From a checkpoint of a small transformer trained on Wikipedia.
Training: a variant of Muon for these matrices, 416M tokens, 12687 steps.
MLP neurons of a small language model. Each row is named by its layer, matrix (down: output weights) and neuron, and shows model dimensions 0-127. Each number is 500 + 50 x the weight over its row's rms, rounded and kept within 0 to 999. Numbers have three digits each.
A block is one neuron, or neurons of one layer that tend to fire together. After each block is what it responds to, as a language model described it from the Wikipedia text at the highest values.

L4.down311:493494506507499474458453565544481525551510522485503444584452462512581476448522457501408487508484449481527493520469457555467573461514457583505437465387545467414449493582493465566480469415498455456475522450529441451477496488543597551522551487512533441405544511530646540485518485529556487480421520423464467542461528451552489485403470545533524553463522517533573587459417505557489490490449
Country and place names

L4.down966:531506533529462500550453443397539481496506476488473545515513455467492498488482539413509507470482554498447527432469522404465524484470504431582505502508535436452533435505422456514531570520394484420483611509552524539446595483542466476571488477436502576501541483466552498525505513395537477544514469433562427491552463373528526566493484496429535478600506499466567620436480446497342459476496
Adjective-ending suffixes

L9.down136:564523472435423447444558588493451497537545411478442592510583562623454517471518497391536549539494491471405562479613496472469414491462457523573572532486419503597521463525526595508526487460559501494481492496465498516490458563502534466436518478543483509472527485534529465441465481646459503409424457541448579451620575472570476548509477527497437450461553456505563430527462432464433556424497
L9.down252:506459499502544482555446466551518509561506558379497529476394525515524477486489484526494490531468515568533501544480578523466521464547555456458460548552524428490609477562502476511607407434533540532509557532592509470552523482585549444528526469436472509471434533515498559470511544441550425375502536482459539524440490484555481487401430440457504492497438554430515526533538603469490469536511
L9.down513:458464440457518495512469482534401496558545424464440502534391485521526513571458461601431493548522527519568485538447480607484509492464530470504540559483491547505491553478571509492483508470585586505509500545494589521407551445550523526431448527532532501531411488514395475452565538453531501570453500549603460396439502583498471551531509506437460521504537544512396487546496429465588468521517
L9.down555:456564553596587523442595493528499470496538552578496537515428543506442482499455556497511514381527525574491556562488516421536439517374539526518460513403496454495575517383498565506460530434618520505476543475496478470449440497485464480480455480540462395523534551551519546546447618460401462482538467402507546597467506410567553465454497496540567537539425606458517545398527536444437514525485
L9.down652:551437534489485492446478551565474558508508503478474535557480433442578558439572569511450518498519444582523505473415515461477421425449530412545493440481499477477576469437556478525451488565431567534529543402564427508540471480585464568430526534575532447488503441398461456555471545460455384509450431422491529520470506545553547584521449470559446539476407550442413536526405424414463449455588
L9.down717:507496536470510538317479578550500577536495490592484430442486527510554413595475509475525382539472460612500506496550515496588495557501470558535590449495489458516508518447397535512533515527558569464484507477481352602404506403438438433479511532537444556447440515504529470514433451549558393539518463545384622537558578441468494440485499459478490543459549466533455528498494501474490459610512
L9.down986:486504430489480506477579625531445494584547452430505542436553588547489521527564534465471546459545481480445465491444563455487500488483484398509527513519446549522553454549512541413514475474571511482484476507527538454502503496557515478487447516572468530494540487492502538530595484476495552480466424479530469574462479527510484521590641519448501487563506500495470526560515480469551536475486
L9.down1144:582437593448619473598509561513457498446429475435462499467428538549492506489433465563497368487445614464509450528412601560424445477512502460453592472479494531506541467486424519444553360509523509520417474512538536569511525532474460528602502566489513426535518546430562528428488446527509455528345511445567542526591549512588556450476479594428495469572447488462579511424463464499427481437488
L9.down1377:503410516556469454502427512534518479520512527620452487505535562561467513441533583559496484514493429516507447572412536489569546462479523497485614556426512503465577466486533515462513532367502456471564564470493439446506504417475450496546480608497557542488557478451536474522541571532572401536439487573513539523458577578478485537431328576488498536494526520524524474469543540505500444495438
L9.down1398:514457523529508470423424544595457527502504524461488439578490512488509566435566525419483445500403594515490502484542470554540473494559478549584464483375467472434457478470484597462417536477542488466496586575541532481488444424479459469521505459418465492513457507479497489409514507552524395622569527562436506500415533566515537536450475483507437551505541592446550488480338505541530497506498
L9.down1492:516507471474407481575520559453547552441393459550518502449524545544487494597520495504482517510481395551488431553473536460522541387493586502486474463440463430519551475514528488422448526486409536505534504476464485556476532487496445506464483471486505540428554630428577518632512496541445462542398505501566482508491630432577475382445404548563527505494540575499510560503538495437527570546476
L9.down1735:433478524478421666474529489506500574410482486484460567534573481489508528489457497428586453516556523576474488523498548486529416450452479491479480539542585553510428506408467505482552533543428471563436505480447459521576480572381439558481572440514414404541419551559580500602440542466516456439397526494570529518502577470545476464444478498599486531609444500542491529441506484519449523445518
L9.down1745:424476520509447530471514500415502537425544518506516416496493565549488464464444470514528419515551387510496478499518517404427440442517510422532652456495534505485590562503518441437466529492517447504521506494524458532612412492501497488571447534478460539570557489397591490515522478474441449557343469442500469465496494474553461529525470535579575516542499511549515439417424432502515598467476
L9.down1762:523473586524450431522458527451445536531536570549584438519457515495485487493489479440520434570499466409440468593477448484478538517541482515613461536521499451464530560433460613463564481478458543493499428454555507474588546469540492444522480404512362488444557478537531526525492496400528461561510540431434519443403478538490619500582505544587572498484502523542427550520519479532432466432540
L9.down1815:467524483519461548494431462545445450481557513531472521555498476526519479568657513481543515399396487575491419497495496567481492469528483533483427498456518614548642499450489510466350375493428522433545438554463470470519450463436444519495468573454595448471547507589542487437437522567531455503472509516490512513451520457508494512444590521470455439502521459589475580478502565549469437454450
L9.down1911:407565525444459591417553513559555534416507593514556459458561564437477581515436543462481588438491404563479524429486587461520508504437543513504339521505515424617584514551535548535495451498499471485462574463465497438605504523509422508476583515506457439443429499552525459519566488450522471498506495489467427480456526480464466541488516450568456512458511449482518533499373606463519498546467
Place-name word endings

L9.down1:516539486498572469545535539540567549417509527431519467402436545575422454596358522499503516545479506555568526571520534543580565475545460512511554509428571419508526451555458473497474567437510618549449507544466474477538430569546522525426483611469426501471436492581584502535422543452500512522466565587494540444491523482536464459466415483452498427457508495470451481510458500554490383442537
L9.down239:497535523490513421492520512543565561534485480496506422464584502523448424458540471468532522527548523516445372460455494476525470500522536561554517433490487492585471461471569575591508387494475482538544555585462546559493431505361491614573525485487536566462500579513553454472507588401451533471552508537521519439549487376449542488434532520480493431370439533412413598511511576533459479533489
L9.down392:512494563428495546534434494404582541525504517565486508457477467524477471584502555514469508520487527421530479489525471505551480458362508603430495529461558481551460487554423534486476447428559493473494504494553492475484529508455570530563470479533470556471473493445461498478512543423494538468539484481537483550494386574555481546478521505577537556486463518543500503455405469440477413452504
L9.down695:457494480540486552578544584454538575458484542529433507567541555582444548603461483520437541504451503442468601503462568454514466444586495439434515533457550638544454535493538443501543495500538507427499610475450570505452557447503547480498577503546449422558538487481510523587453545433499504511592477463488468601578543508526581537466470488415470442462480521510540489567538469441417495538483
L9.down710:464532558395517545558532511442429580526519578521445410511514550467584428405508504528432557532540567513477479498500464546522465449459457518549455466381408473504509545431512509510517523440454460566530572478565463497559379502493514509487413513547484426407542456478497470476527481491355519475605549586516564422516566535599533511450565509507452435466531501505551651491480463550448418513414
L9.down860:658409505442520454642510487511437535455480578528439509530528553583448480458535504478495498529566472512495468448475492514506558422526497509432369419454499503490481463576508548435462442493493471484486516486588500600495527404433436518515563491471408537475524504489553496478514541533494513576574528520459457545493535392565546437488505503538506508506491453599597466505446474493433513426391
L9.down880:583591495496509512547485512513523477530402505493511553446500522485394461536448553427507523503566501556503517560512553396513444453568439432403545482524465473558459427543462521489512510580505439497516529429528441474477508532478537506596478553535497551540487508529456499470412547525505482581469510414576451508570554527438505404537556442549449557494586584476526506436472479435540521416464
L9.down901:543537537456442473491515448463565539525526491458505418570483446535559446499461413450546519486472437377549455505402479497553570412462471511495418495402396478416458445596492568471565459548513484519532511526510464524630530465479540488564500510486449472528492487484429445596612576429530401537491465503576528550535493361511439473511508433488525519478510409547519533543573553574560465408482
L9.down905:557564471509467585480460507403467461505440566564487582614548448455527514439462540484539429579469398484451446470510578498564402580504506457477477454501509615508524419438442491419546442453485468506511547462505501491445493466592460509499506481499582530525433525529463442516541520476443479561519527589529517541531441433618485489580548532500549508530462477472484542516586443500516480555554
L9.down989:555516530510468634363412438512581424509532580505474383531452503496568435562572510507501468542472593497544526511500485564460552517569554483481588481502525417494554413461500491560513590461436471564556586488466502599539486453495498470471508511509608484547560481535616417536509481470479519511436556508504473486466494453505553491490502543476491462541566573472482544473513516481570443474570
L9.down1158:520545460519510485511503588509560487535443602590516417439531480474541447466468472482582387440542466489545452485561445497416382515490451393506535473424621406547451485455493528518466513468507493515468471540508507521521530582571478472502499563519377572463520496505443570475536476527474422535532509490439554510464440495500475529518480597611545500527496508507445517444447590537480515495571
L9.down1349:498503531462475555433460547479469447449481492490567553537543489452500370492472468424422476515498500501495522525546469489506423511491449461510513540467507511524590505466481589519537549508606517619525434531558406470486407468556433458446393534511487549557384402488529481512518414510545457452459538564474435453490488479526461574494556496565445477455511540517460533490505491514451508527578
L9.down1408:517442436435523530449449436474551356579576585478460466540394442482420488471514484493523450473503589470543544473514431513440441512470422549436510470551523440494642474495442477500508502507559530446499488503517520417474518550515480550421530559532542452548631582476476560484502499496455514560500485510460445536566550498596469462407484515581513524560440475529481571518343406461556527485619
L9.down1470:553487461408534545536488637451525498572548463523486493537502448543508539499555544580488506431503575569479419449532512499508456495401409488535455491514510397605503459539462498506521573581461561540466495506531456540478493561527573482517476458525494509457563522500466594561487491516353443487475488479550557414459514446624488563528423461421422484514477480578564477457505522536445547475534
L9.down1509:468461463558544518445440569459520430505453427555472463467438549515467424566444452568503500499535447441485487521429559544460610484559556529467493544533509488469534412456515542521539516538515483545465543483480504553435523470444506471516488491473502492577493504426548433485524438549463482477485533392488448411520519581578549423513569529461508431521519503556508577516377549478449509426478
L9.down1900:476535432524512545588516435414534622458467469457559449506559458504541485570502516515421524468543431583502506493488408386520476501524505521457442543465430469495474515435472459594535501555527549483497509549498469554574556572544496508476483502559457503486454463551588514419485592404415445525505491460479435486562488473472541484569469503493503493491582495487489525452483481448405455549504
Degree and quantity modifiers

L16.down1057:442435495499487499469532504533494444565399478576547543520475466526558538513556499534576414535575438502396504417458496518591487401497506576528469472479514503476493502509536457513532552482431512453534486512544437490583469548459489435529581505443464510475519564458623433540449536519505597516497500579538527516564529412507419478491471562559458558525578536467444444480576548442473544460501
L16.down1073:518509496479539419473419539485411493481495420537490450391527584390403483441471522456494483452404469486580437423539432494458432484448539453542512504411455498462566523536552541497387544421400530476463477469537492513502463496535391517440472464503516428460483565535412457583521537561449523541466570499412534465569552539585456523490466555468414476472477552482497531653489520445469579500478
L16.down1374:585410506479396535312455516412536456505442532550621439552434478572486469450547549412500525434419522526445412512509480493487428491530428489459429501570513540542575467575520510490456489542444486540528489460435419446480524439554605489420437524521437454425536422448560487553461591557465504458469520531497512521581529521464486559490445426448532519496536430419507575531533526504533471483413
L16.down1584:543514474495523450570400619466399484563545501546475517506534471456582496548562511467508473507529465416378499546545536372542474434473463514478515421478526490454475448541547453567524496487530563379487414556557567507504573540402478478515542432495483525500468530408468488601465567522554478505514501586539566474530572425540535520557440509512462531559552483418548460593538441524479501508498
Pre-participle auxiliaries and adverbs